config.yaml
attn_scale: 0.177
tie_word_embeddings: true
parallel_block: false
init: "trunc"
init_std_o: 0.0303
init_std_up: 0.0303
learning_rate: 0.014
lr_mult_o: 2.0
max_grad_norm: 1.0
train_tokens: 410000000
MLP neurons of a small language model. Each row is named by its layer, matrix (up: input weights; down: output weights) and neuron, and shows model dimensions 96-223. Each number is 128 + 32 x the weight over its row's rms, rounded and kept within 0 to 255. Numbers have three digits each.
After each neuron's rows, "fires on" lists the tokens most often at its 100 highest values on Wikipedia text that the model never trained on.

L2.up722:102105112113117128107145148107063141111200149155057130162071078122172156077117111109173111184083144114077112100093141129098134133080159135077132147123079144128138084205147085138130139163114118172130157132205084132144098132109151144162144087129107111149112182136143117139120127139140151144161120160051174123108113121087141165114091122108142090162132085103093142150140106119133161130099
L2.down722:128123172090142132110159155106117162122142103170048130101062094142195180130122099104101157187121137154158161152136116142106150127188167100096148145118142135133096094161140120163152104134125098124107128103131060127142112104120205125108211145124144099121077102126147146158121082087133163154095119101128110134095132097125070056108144130076188107119127072156082155167176145138097107109110
fires on: "va", "v", "и", "á", "ov"

L8.up659:114090084128125117198169111126145114102171105074081118124094059125199151149111116167172140126187161174099082174101144184162095066105167154132175107127126107115156126132122117157164101108178166151133175207159158065143138116153110155095134129146124125059147111157162130165127128096125131124118165098132132141088156118158136160059093117127109135144086118102158188148120065039118058105173
L8.down659:123147089112083125121151138091135140108163174143147157148146149185144082147134144115083166141143127118128139153136042122140072156131057126145122125174108152092081136113149106119067190135118139161146124089075165118102165151113170109074109103069097142192079148114099101114142111076099140103125084095142131126117102114125135147196159147149092141138130070165042131074112125124110150084085
fires on: "e", "l", "ock", " to", "o", "s"

L8.up109:128120104136118174112105079088096202129146108140151155137131128139121160142071081154128130093167094163180110112157111180082207148103077147182093097151128114150148132109142138142127141136105146124088108092143113161114076123146101070183200168152107162147093170185079062153130105152174114171105178166128112109063100062116128128108183132148098111124128056115140179129144091123125112073160
L8.down109:110115146099122138144124189124156101075097147153130118159152163123147154111190134109099063171089156122193166097166134123140080124114091062142150137156161137109111066122146102136192099124135110200147123121148103118138110161105063124175118093133133111096110106121104158054136138123092123149171099116116153108181098090191107151127197114145165119120146148150133138153121113089118132177158
fires on: "-", "n", "vo", " do", "68"

L4.up301:122127139081179145088168145074119150153152147145165168071144073121127103111152152172164122154080102138161125142117096164103154166171129139143067131124150119124152114098090180173156174119072122127145084100144075133094112101162122069090129097164139123130130101117060137106072081136202137123122138152086101128116058141159090116080167116162191098110092120055099224131144132136087133143097
L4.down301:108163125126163102155211090107156097150161141148066182150146142180194109159151129114085194161121105135089129163111122098097115178115135076149154125096131138080083150130127132099150137093131151123110108082111075123128064156176086129173119137084148108154085124119116123128141215141168116135145099117155072120110116097100103138106134112163137127105107072080157118093160129152123149179145
fires on: ".", " +", "ot", "-", "on", "n"

L9.up498:154120108122167154094154113113120160146117098118154160079120093129135111142155073065165120103134142144107077177051169164097104126095167148105121071036130140112132163147131181136128102097099125091198159175161103127096087214124115131160131138125111139165155133153130124087183126058187120148129143085107134118116128158195087087125147229101123099113149174115172144124109093094094129104087
L9.down498:134153061148106133162086148137133102142144119180132115142163105125113106123128117086076090142095162129161116073158113123167147071117109096137069141162108096210144120183080095139152161136155097105117178147116112156101145131146124106114152124111112148158138098127137105089075131068096090095151118092154164145058091100108103172084168088134073079112121124112162169096133139180105063156115
fires on: "co", "na", "re", "no", "go"

L10.up552:133154174121159113146073142119062059146182127165145162199091143128161142146130121124153036111127154169052158082140141116090068178081108148094100136150140043189141105167161194139125147106119127145153147177134171097148092248131041156072115098179112109116195071143114104138164129065194136154172124112137110125125132074138186160132121143129117112149127147117147144132104137150064165117127
L10.down552:123122147143150095142143148140129195129165167128157110110143111124114129150156128110164126037164091096130183158142064144178084126171138106159179111103152168121072172135098091090107099113133173184165229085137176151050137137114131111111135084102135090125086111052120082144127130110106065105093146145212133107148156174113079153109130138090102159146114192085164088144063096135131120143142
fires on: "ed", " made", " through", " out", "d", "s"

L16.up230:143092060172191152073201141091158155125086206094102122106149117117110132144156148137182083160116117127105101128110141143129124175117104177110072126098118145137129078095111102107096194171116137190141056130133080118171155165134105158189167104143079067140173114133106104108109097149141131112156109182186132125136135196183107101136154130109156146067130123129127122075169192127194053122118
L16.down230:150154185150113148179094132103086155166137125141160114145097131123099149095140085155138222109153160082106110118156150120111100086086163064150141077131156081112120125183172129199153121113060149085078193137107134168120141159121114093129093145089162103177115118106087149117162134137153123113153125112039167149109156069144144100155160109167202102139075176155158155114113115123143140079107
fires on: "S", " P", " Sch", "k", "P", " p"

L4.up948:103119133117156174194136176133113113124159142162140127124112085117177139069146101213123149114152144145070055108132128161139154105188125151145155158141104107126081136127106155184107105103201085126123111131089127175136209138112149124082176132216161098133167140130093084131075156108147125099121097132154216108098131163120120127108125104148139131103100130048148179128163121102123096119078
L4.down948:145192140113109113161091127110116148134106151127077156164130115125096177069137102143117163129163140155105146080083156123101063122133125155111145110142172140160074107202128187112117142129135111136049122152123106147126120057108085104161097143061152168108112097012094092090096112140162182105114136149106142124174124137092130147169124087141115150101135071117116177127161190090112088114142
fires on: "t", "ck", "d", "l", "b", "e"

L8.up738:092067113115168118136132117076156117139082144173083206122116133120143121129156200140068162169096071097119139106158173139107150141138161220146096132109096112136100090171097147084120120113151135105161147067144127117132110151181170105159168100124190221114165132137104174150122171162128118111137131152088128078080097180162099141150131173109081115126137152095101068175194125142120143106162
L8.down738:137067126149107175102166129099142089165130159104127120126127135101134047161132111135151090075105145098088068111081079156142121133099117106171130151142075109122079157228110158146137148101092107141119103078152156180114144117141119152109128129076088150184086123184132086072111133114149085158149121095154113096121195092095146163185112126103156147138094109101100117056103080106173113086136
fires on: "on", "or", "al", "ine", "y"

L10.up255:116149172079124154084174155172127080154094109150221129169123149147085115142130131086106139109158132181085133166067054183146148176128123133109078104133135079061146184222148168094069156124151144155163163117172130144107154136087073106106137115096110094107159136103136093156135130118138064117137097159127129132133177119115176079095107113154107080200127189142095168151088138122139094094124
L10.down255:157117145214110109179169113166105092089104147147146123115110109149159150121130094107135129130131128107071092167130116097115103150144138123119076127124167155107099140163165130136147139106128090144151065066056057109131178084098124168119132136157089135084136064091148145134155128097069128060080131138130125136118111148103130114100151127155127168073123113095123136162093106096117108078125
fires on: "s", "y", "p", "li", "all"

L10.up301:130087097135131125078129136111085092136099104101136137165144126150113130069158109103093138097149143074181107158132149134114173076149120139108100144149105148102090153142145089106122171148140081201185157116098149177103191199127035092126123152107168120109030118064122098149125088132099131164093113120104185116105111093155116097131148119076108144114133189133150112079077131167109113137174
L10.down301:100123117145140121130119114073132076075163109124106113076142171153087091138126128102081181160116102149094165102100142151177120156075109135155156140119155057129113094102131192123084127106093077092140161044093075175097165070125181163161133108154124113122113100119159125122148121159105090150186108179123153093126055126119178151153108201132143117145095123076120162123099149120100143127174
fires on: "p", "pa", "u", "ne", "n", "o"

L2.up627:150115145107141147097106101113085121154163156174075151152111101139071176108159115151116130146153148152059107104105134129083175115139149148087149110096133114107133143136114080137105130116181116146118146120172101145149135126075172116133166142115150084186039145167138089074142086130177172149113162102145195113172145114091099190130111142102100060138155112160119133125109134119111162110152
L2.down627:102096089119112068120169139167143141146144166159090098192120166155098170135141056125120151147154141135138079170147104129171133107081099104111139132156116119110101114176177140125142113135099119122122127160093099130119165159158093136087161149091127122114068119134134132131167116066174202155135101148076128125108143084065105163051132121108160143112146142182195081155125139095089169117182
fires on: " New", "av", "v"

L9.up916:155082197125119060124120184093105147140099151110185125171070146104167112105120106131153134111060157157125122109103109096101166150127095105179079085150090163096142109135068167156108154191077082130150151123142129120136141095100142091147112133116101150174128142129157109148159103085123181153149112135138090097127083145137131134124181138097168145120123122141114126109130077151112080160131
L9.down916:112131111109088151122078049153138080141115148119159147066156119109120149153116127152104089112133128102079115100169144150144115071080169095112127066129193120150081099195152160088101079139123142172106170063176116185130118124119067123137114124164149121143171193097163138155162205098094128104134172139186166131121119147142106143141088118102141148027165107104158123126124132090140139136135
fires on: "n", "ro", "ru", "re", "ri", "te"

L2.up51:078099090187133115124140101132145187088152149131192184126144150068173121078180146177151086103116128122150146093120158126159106066110158135201108125167111148133130137131155101125111153114136120186113152132139116160172105156137091128119157191118119136092110127084064096090113067170121105045149160122137163132107148094113142174125143076158110069152165125099149169102157098115161162144108
L2.down51:094126094094077184117123174167119156166190153162158178108132085087207183133114104129124154163120148099131155127132115096141125074147121086108138119127074142152121162099126129083090112131079149112153184098116098097120129103135139188155125141062170145131120119071128097088129119172095146154074140120137130169097090180130163194164121102126072137128173080110169118086152159144135075129187
fires on: " K", "ck", "ock", " back", " defeat", "der"

L2.up873:147160135093140209117074145141096180144114152159129109192148153140086116122140117115122089128139098105097097156104134137166133175156094090117174134133153114080178120128078086100105156177140113112138145143113166137071094195082116100129123148136129099206104233110170022098132122164118182164161213168133115122093087114118161163104146176103121181166147094160128100136152112092071084105178
L2.down873:103153117150197080117126108114060080154133113157072092099120153100158180113154099132152122084133175078114099094141166165083156148115183188150100156132123114133101112101114141098110100098147137163089157120138106189190149147137201208064138114126079049160167081099068138102135133086100123170122111149145144132159116064208098118115134154171104139139134157118116180169150175077126099123085
fires on: "ft", "v", "rt", "t", "'", "l"

L10.up704:178096108079115108167146117137081155078133155096086154173110118112166133119128128138048119146085143164126154226081158101091113125186135085085148155109162061130108141138098101154151157134130139142108106105151145170134088100151094162114151077172106102111150113071097153132129035121168115116107131140106059092114162120092137096101153140167154187120091116160114113177135141072154108143084
L10.down704:101110129130099063135121082113144145139107084101145173249075104183102105168174083118141117146083122185170129169058069128147162193117164182122140116124113105096133146084150148114143118124101106119143153125121110141119123134117182128181168070096165143165085160087110139128120120105107093134153164139163101144141156166170147165107193114125143109163124168167141159129140112105187159126219
fires on: " well", "v", "k", " M", "r", " La"

L11.up72:122089136104148160093165069099169184145074161128157147118172123115108108134161138120125148151083113082098166128174154130098102094135150125166134133139126182071139096248128136129175157133097140137115111069101102079157115172129092142081121126161136141140093125160123098141108073176091098104150134119103150056158196095151122092128209095151182106214149169125141132218122167103134080076126
L11.down72:128098144102029111105101096137106132087105161118194164145162143094143129095119136119154078089105124148142075164094063122133124095156104096117128120135113083150164152150109126123105120136126123168143053129146171126142179158137087126138099163153107126129127161100122126128153137085229162121179115079106075131110195118088138177157174136199090134110149134117116107137118101197143148163168
fires on: "in", "un", "at", "other", "on"

L16.up531:122137122104145135130197145126117087139215136159139131109050170159157137091140110134134224135095079117129104128159089093122143116139068107151147128087099168091173166124163139143164129163187102094142181128068109107073123119137072156133147107131181190106122134136103132157132139080114090118110121082163146102097151123144134140105149101129161099204166084095124190152091088118122156161155
L16.down531:118138123111052094088135129134188160109111117109156109128173078127106098150170187101184085104181114166106180112112115158095148108149096152109101131132151070159089136167124133169077139113090199166047196140198131089135117154101114130102087184136130131094129141132132169117116161136170089143145105101069144145156106105123161132118147159143137151081126173116143107083132158164095149137116
fires on: " A", "A", " re", " Ab", "vi", " Na"

L8.up748:106073127089093121132184148139102186129120079124149154167137081182178157093145137199139073102081130178111080149121097126159177120134138122157083161109103139129151108103101175108144097071166128105122125110161102100138130185067144175102140105177072086090161144109120093126113138124131070168100138185104121175102096137135144142112049126128144132150109074126159148152100138121133155160158
L8.down748:161091138176144090106024116141114133169147136075177116123146127094117136103173136098157148131123089123160156108065142168122166097125090151134093077150144163120120130169083141151168109171071139104162116183117142166173129110097187116149129223150120110078078151116133180101139160167113125121104107109073124088144154117116126126132167152148107153170133068111159126116064079166121134083128
fires on: "d", "mo", "m", "le", "s", "b"

L4.up69:124137154091105089161146171110109155091157171122140193178148159113151110121099150138184076083093090165132084123156102181106144086117115113168153160162144111135158117156100146058141112133104129131079142113104118128164090165160134123130137079141188119098121080120108124117210058096106076140127067076150106113156109136144113180177171118142096170121129112102166155123112199149186140132101
L4.down69:136109165122115128122100123155115143105167086120075084158125119144124171105194151041106153146127156106094102117092091108075171085129079100115153077132166116127119078141066133173112158171096139125120137118180102142162145120137123083171145154047153130141105183160112093135080136150157154157124178193125134067120158072128145150097086143150105090181171071123181138119127091111154086132051
fires on: "ick", "re", "ill", "ri", "em"

L16.up18:076091068134120198158193143141100083092163104121124148104096156150139092120096090101103085170174139151134076154098099090133108099159104056113105184128181084082125068149137173140139090101134151136114156060159152118128076136126123155095115106132096113083128100110092166130046104121145136107125083243077115122107106104108171114106176128154138136116098140112132096100110158090124147124143
L16.down18:133125192168123126175148114135131101147090128031146072130162099152151088137111150150133172100122173109121104113109091180135123131126131137109174141113087109152072149111130084096163111199061120164176179125075120125144111095175171141104152192073159091151173103077111112138100056125138140171154137144080159117145094175178136150082075160100164062158160138147113116142145118123164145120147
fires on: " M", " co", "s", " U", " La"

L16.up870:032098118123128123145151112110120162103104122117119158154123130113161157139148126103100130050063155097156089183097150179114051176179101154114142089138108142136104101163150167140149109159123151129166153121096180068111177138128153073119122180157136085172066164069074105101177144121145125119159138130137115123123139123182111172173152146125140075171085104163140128086102084092145090147139
L16.down870:052166106142108102134043129088122139142133202176129124100116109077061146133151111107122117137115175131085111155108117146138066135123110179111104087134109104143138159132194076106145093078106198125114137186146151146131121149096126104182110133099116055100109110150124115159162100152122088123164091111076133070156126182133155107135157098059130150075106095148100159108087110131142159184111
fires on: " P", "ig", "te", "et", " un", "C"

L11.up226:115163152139125155099099148146100107128165184097098137149115123120138049161070097104111108160133141147093124138136141149169170139174171141081102216120139118175136069145163137079117077108145072155105117187133187116098128146206124167081079160140117131149132127095107130052148083082120131120110169145148153136081177072115107119140094160137189118131147149115151133116132054076149134120140
L11.down226:090054158161162145094105084115068086148153114111066155138147117135159092143157131166112090095133077045160108119166136093165054144147122184103132127145103144115084157151110162168099144153106136119103187141150141114077145159123082138145102075154123158162203144191085091116152046138072084110130111174131090117120111117113142178152141165178097133114079098223132073116152180146103152102176
fires on: "tra", "ro", "f", "fer"

L4.up208:132153121136124205108102123161123117129178114026118167153128115142170112161103107100091122125134154139098120100135171111109129144113109154098136138123172121170122086143140089133106153132138160117131080211051111180144115138094107113182122113118137086144161103079123154112137112140144095160139091150206136147147128098136143099190147152119136065131158130137100134124166177122163128133062
L4.down208:139092170120066121089088063165127112108097114159135143087162148104079167116146150083108165116121132132213102179112093114111118085190138111124089115070147191060123153126151091136087099159094086081137204116104134137148086110150131089109115161103137156095083139097146207171082145080148107136131156132144134202109117162146084139069119111156139158087088152115185162143091087101167118122110
fires on: "re", "d", "us", "f", "ve", " /"

L4.up269:132143108115137162183111132129183160160152095099108144171109167064145126157132089097102141131139124204185072121144191122097123099093106101114097049120173134147134090099203109103119088141136127097165032162113111126168118146159180135206130154154110130142128081068107159206108125080149136163134121164116130130111123158109082085137158136103135174124106112105120108145103141030151064100116
L4.down269:155117112096095127104110154049075130146198138093150085119137098073165183103087117096150106151137151108103144121162115074145084185103111102135103096035188137156138133081118089109179112131122092129121153179175118095154089150121139131115141103156162162116119128150107173152093086117086157168138119138116140156149096116106202171083181171149156114139121124056155164149156106200077133083103
fires on: "ve", "va", "re", "con", "ct", "pen"

L8.up906:068106110067113123130123112158148153146107158183108075126056115171162149108150149150088124175170094103122119127130164141168102180138159134158098144171101097121123162137020093141143090184112142103100108084119145083127140173102068083078145090112154115081127167141130150141113167132129128059178121131115139057164153153115128117125066124091133203149165123127053119128143100143108127132155
L8.down906:140126161166173104052119133121128140148112129074153107043145148119083122142154142102144085146089132201138078125142144092130072121121178122117112137118122093133076157154162138086144165094116112201161098130129141114117098092135127148136083130125053161156145090102169073154129105061157181182104146063129127176100122140130093111142178143132122114150063129157157165145055123078144107121122
fires on: "er", "on", "e", " also", "al", "ri"

L8.up979:130149111140117126063135091091124140129105169140121151119101133125184054151100125075152179075084122112095092116129148155146127146126122070093138074144125164153163165136125164185103153157049093159105135179140102091137132132141129122187119142122154071090145158125122135175098113141090081193142154122164121154147134160157091162153149160107161078106153170079170189204131137096106086115109
L8.down979:135122131100127148124137155135122112134125119155124102117128109179123153166135100126147061114153153097139131108147065143083122133109145126160113070118125113109106085109142176121134121117090139084139139184145092117119123172192107118176148123085142189149168142115138109121106155160169112110069109113183137108124139065098083117120136111113136177159179123132097102126121084147092122159133
fires on: "la", "re", "no", "n", "ba"

L9.up950:138203082091146154132110068195132158133125147045139134174108129131098138127139105135150129107158189128112097143083162077132196135123086136133090199149112097113143107130140123101148130107163088091098184184145098188130137089114180089097090161207097120155114135062114159081115120135096117132094166145133114086103192115095100094118099133146119185110145126111128129153091086136120063137090
L9.down950:121082093113122156087121134151174138125115087122126129075129158070120152158091172124079173184100143157091220089118078145092091121075119171069116049135133155177185105125137097113092110128097112167166099158109170129131165132086115129158123090178181142148131164096151113085095070104167113162157156100161079113109165146153134119156103146092108097156123205084132092033133147099119162112196
fires on: "f", "act", "tra", "age", "ce", "g"

L10.up450:151112150117161132130163142105170121146123093163153186094143133099100148098087129149113115174088090181095111103128155107162099157083114136148157161190133169154096163099094174121114159152156114166192059149103176097084152110180150163110109172129163118135142105046087174140127124145072150156151162162129120151144183132105106138122142123167168150178137118123142116128157105159156092102139
L10.down450:129126120154115069150108155166120150131057126108138156133129147197097127158152171133163119130130139140113082099166148091110123139169139204157122144148117099157114172192110207133117128105127096116173130123073155133089059177090151095149145094147085186131085163144094057099072127136098108122165179133092131072104132099095154132153103137112102144166106159118168135200148137184092125129194
fires on: "in", " title", " Ma", " win", "per", "it"

L17.up539:135125131153167103111112153166125161158135110125053133140119129116100118099095162106094132091083136161063099096173105161194088109076142090199117139132143187118084134038119157084142139119184086095102089120131081106071100056111165113184055065207106184167080184112086089129135109108104126110113119164116177144152107123095164081092160182120162141121140121103122029115132131153140143120119
L17.down539:104167124129146155107192075146074096110089059153146132137163139185156114178103125175140121136141144129133189107119113114123192170087121134152178108148134226132112117098131128151065070183175046199067102188109142162167106095135069146114111121105055184161151132104152126093141100142081143133159113095100113173100122169137156134150139096112155146115156119165125129113058152080095093085168
fires on: ".", "ne", ",", " $", "£", "es"

L9.up266:084125107161120139154132096095088090134115089133166127172098134154162101125166168070126119122087159177097052142149149132135132167160149093067091114148138041160151112130048191151147159076132186128162190111142061122152131168103183149116135095131129121100157108106112126138069167142149130142097108080115135203142144177124186199099101105118106063143141125150105145109110151094145193129175
L9.down266:143093115134174115082116107089159188119124135156175145086148128101107120072121122107111143166167109092114153084109183103163082120140119126168147132137157127059176150109126149126145114129161109084089170164120132127171087137135128126177129171093132092191114124096083141105118119154045084082113164145184127107114127134122147123089149111134096172113154128114195154088184127209155106145116
fires on: "s", "es", "b", "d"

L8.up907:137089117119154117144126161094130140094098180130114131168174145145145110075131123157120152138124164135113080135087181137093104069106110143138109203107079048122113142136201130120195138141202140147140131121120163171181214067132131073116115160077218098102106089107127169122137070166177110157140117117141149129141103100075096126144165144135143169178119140121133153117075070092180081085149
L8.down907:112118097143154126122149151144129130147096183166166134171094125076142105142066167166097175106108101095138103119145158072089124159108072155138193112113146113105170108112171124054091171130113074135126169112093075149151178177094167203123110111121165184125113117140184198107089154120162125098124150156161163091104110061113182141100147154113128134089087116172168135092067152096106106109080
fires on: "n", "us", "on", "it", "way", "ne"

L9.up570:093115132101122132159178118096082139127127173160153106192125100050132076081152084102127094137086102124155106141146121166139130100141127097107066134167101164146153208181096175139092094136105115136106118132102110052117118121141133128129138200080152191209139134102101107118205137139131151061134104128105092111161089126144150141148179093190097080164145139091066147117109099152151094139110
L9.down570:110080063127067161119146110064086156104143067137101124131108104133099082129144115124132133089124120108130083121118080131128089153114172124099144176128122117117106119122127130154159159116134193119139112097118161138159116128139150106090144172162099128141167087154147117126090056154089062140104133156134151149081134139147161135120100143157132135133220178103095152152129127156133135097075
fires on: "ri", " of", "ru", "k", "ti", "ul"

L9.up872:139116136156129114147150134127098147074081110126183093093132167112114139120087078082187137141100112122117101141024160122120108129099102163123135139065095116116194117194100108133089151143119116113253121085148122103099134168109108044138153130114141135115055096121164110180154187104132131153144119139109129140114114166152187057077127148161107136169179141116107120138142078166085151166123
L9.down872:132090076157120109127152161081131179168135103132087115190139194167135153088112182141131149109173104108147151159137116156165119111150183176071064131134149131108111146169119141110105160128103108076147109117090150185088171098099094152146124181132135123125115184120111145162114094086105160189089133152095184110198108218164106109165161132080148146138103115182143091145151140141136173112102
fires on: "s", "p", "pe", "les", "b"

L10.up73:119141115152062123122119137127223126070106117118145138079120131138131120116155092128167152100166114117096142137101094124108165110146169110198150166143138136153148101134099088096127096089157108093194147166158088170096135143163097152148168126109125111117131145105151146150164111045116126124053086176114140159092151148168147159137153171069091046086172149116112097128132096125144082144139
L10.down73:154181163098151116132137102113192088113097139138131139130142100141140197117149124137026130153122123109096148143108083133146095089114196146095091154083131102110155128127132131118104120159130085106110120158157162146082111113110110120172121137172165116122070097110155164132148049167087118093114166134097210127153196199111132113174174146129138128080141174126123068135113090141108117143148
fires on: "p", "g", "pa", "i", "r", "ut"

L2.up626:089130159140137129158142113127124101121134131096144136178142114104130145156124114077074107117142103135090141145147151121128126125143068133146168091090088154160182149087141160168116133105118184160083119172120135139148125128160159070115180141125145116174078170041092116129143147099140131138085145068105201123123079174185170129124162139189069144154096206191155161098085185129116148108115
L2.down626:161162148155117185101162149119155195098120099096190118136108126121115129120058101163180119164116117201094131141132087167172073102101109148098126090157149144115103109079098097195093085162106102072106168186105087100132097129134122099135146110134132183128093153137194129140111088179128084164152169082098179106146184144136170117196142100165130123111115175191161048084132153103109135133113
fires on: "ge", "point", "up", "land", "ction", " defeat"

L16.up567:123202148122048129151148127103091097104230100084162137139159112099154088148113137154136113135144088085143077115132184101075091099155144124101122135190130136132105210152132164117131063138109133152144163083136104105075183136141132167106092111069119143088111172113095117095170079124201091111115108118143133141205133097131151130038132135120150150142148141107141160108131138074098133103072
L16.down567:088084102095140106117108119117188115150071115111066177136056117196136145104150136150132113123108133132102138125141158082142132117123114142070116149098101182157115057060131101116173140127142117104170144133140160161131148159105138036148116169193113130123138135135081134149148143150112122159110106126127127151079114135123103139056161144188130083118072105151097119123132171097127125126174
fires on: "ri", " |", " (", "R", ":"

L16.up68:166161122093125093158119076094142196146101153126089182151110113147065125114122125155154067101148108147092126116125077097151072085135122115186118126120101186115110186076144163096082108065135156114140121095039118078112100103111130110104112175093114194125159143109142116142162156098080141165137182144173150084120124098159149100105138128088166127120156145139118065113098109133170151121131
L16.down68:140148130157127165102126168137080149126171195118180140071140139139096129110109135151180127116156144164168144120114087129040142135048096118120147131153126172151132176188103094170159099151115186120121139199107090159077111105136107086128124099184198119124118111147151145124180128155165121122152131081068074113145121141118058124148165091126116180208118105098106113055165156155098100096139
fires on: ",", ".", " Pe"

L4.up279:126081122103114056123134123130130078112234109129137103129160127094117150146102114198094121155135114075049081106179094101144182116133097142129139149133189114106135169226130163111097083149147105151121056152083163131081099098158079099102117077129129126127127153162109184163187084100097098145151109161115086127119110130154091154104125080110134135115172127158116134118111200177166148141115
L4.down279:143151177137176121104118172172093180126147118131120072157075143121116177121131054113124118111186128182156116138113170162104131097094056138109198146142184145099094116128120163125147189161090144136135111118131100132163157110126093120140193071156121123105142130174185130135056095179150199111149059094156154128101097084080193101165132116127154160080108143146121114138115109116141170110143
fires on: "ri", "ub", " /", "lo", "re", "our"

L10.up947:149132107111157103131202101088072140128078139163164098128103131134076142161106110105161107091110112144113104150158105148110094133131139160080155116144153096144155162129162116129134127167125120124167120087128145091115133105113144131111027119150110112112139123089083141163125131170118151175155121148157125135122160123137108152125177143137133044060036140085149186168124085111087055150192
L10.down947:118092138158160193086111157067096119061139143120069152126126096131117131153108194107120129128137142109131140097181204138095111090108137086212103124139158090083124141090104139137163168125085154112093107134074071097102142168145122143104079101131149098173117107119129120175134197142129175144099160071123212163146119126107134134129092114158144186115145147174094141204136224149130112167133
fires on: "e", "va", "n", "re", "ne", "en"

L4.up914:154080111083142165125171136072135113148081151114113143123123134121102107126116099163149186130108148090165127134099117119177132127131140109130129162129115155091067131179102148142157136105150072169138167108078075107145081143163120124145140174175126171107067132089053166212102081050159148126148116136140176127165194123136096127098117077119163136125135136135098123131177108164102114124028
L4.down914:140137125147103107218129113187083149129114094160048152074158143172124142071100146114124131170150127151159160081074117104146104140143177110116107122084179132162136168136116106107080141159159111084108112183083106145111116093081087099206110089167139136152163102090108077131110133150151201153097151135112148122114082098183110146193162164132086142124115080175152144122110134120159182086113
fires on: "a", "et", "e", "in", "at", "er"

L10.up118:128106121157157147125120086125146066126145153103190133122132142087061112125098160123156111133118117116079131150154145124177088139124101162147127104158124183168148160121150193143150145139149130107101080147127085105102196102186111177135096134159126133068169137067071110117141134093141092073154082100146093128172184112162155106063107114105137143120154131130090128108174140075156110099177
L10.down118:067151133164154123151170148120217096146145168150160148106114117104156130134104161122097141134148079088114108082114125147114074156146112208150132202147133127102149104154107128117109104109173119121132199115148217105112130116081080059118138078086095149122131181123070139096138088063151108144073115106092107129137172114102116137089155146159160136129083206139211091069152101128059145104105
fires on: " |", "|", ":", "en", "s"

L4.up81:129136095135138133084152134120114136096072122120133124121094120140133050134096085130198053157052134125126173162127173095136130129086166096134129143180146168130120108116113124151107154114100076135126033129101091103105154156187190109115131088118149185136154089110107156123160181175078133149167143083171134130172161134156116070114109109149059171124120157113159142131126108142166073114124
L4.down81:166128103163134167115141153129104101118128150110127083082156087146126215110151116112169097184109180133150080139123085130134115098136140122124157133162117104151127150077142130095193124082143163103136115105099078101107116207156100090120107058098104108139196135111152115118114097168119142111155200100177148118058042151178118121084127122131132090131060154131149093141195112170120168112080
fires on: "it", "pt", "t", "p", "e", "in"

L10.up687:140154102105074125127170141075133069137116093090113104172199160127100109126127126098105086156148205173142068141110125139134092078148169153103113175203104175124124121106087149130133145114138158154114120144136161157121198167146149127139125130107148162085142064151130103075102092114147180143087106132126140178130118105198121146185130141155137120140112090125059071104192176111100127129065
L10.down687:134116077176117134166072104178115179113152156129211140169104127150142159097095083132110157151136141081113143097152161100138036118148117151180185132172181160115132093094125111176129113157110155118091196167117144124075117104124121143131071130091169124149120171143121190127104119191104100103162132126080141095065122147088082095161067148149129110141126089157175158144134113086180156140138
fires on: "s", "ed", "or", "tor", " author", " defeat"

L11.up981:109121200115149145157135063125140125105112110110109178066157123141174134091128217078122151082066111107098136114120147182117136123134083114149149192146136165140111112169135160152135154155160113138100107103097103122133148144145115079140134104137140154090094152136151144150144142109091148137172112162072138115173132133128115149078091139090050176125144142137117123136142132098135114153143
L11.down981:133138154104142131111151156125132122081051135111129199113072114100155108096084054192147093185094115064103151120130155167087159097146146095090155137193148129177174128134121140171116141130119190108208118102143128094097164142147144153102124145185148167182144097098148173109090064109105116107101179173129135168106154168093091163095126116182108103081073125074117129123072126139107093107159
fires on: "ing", "ine", " per", "hu", "as", "al"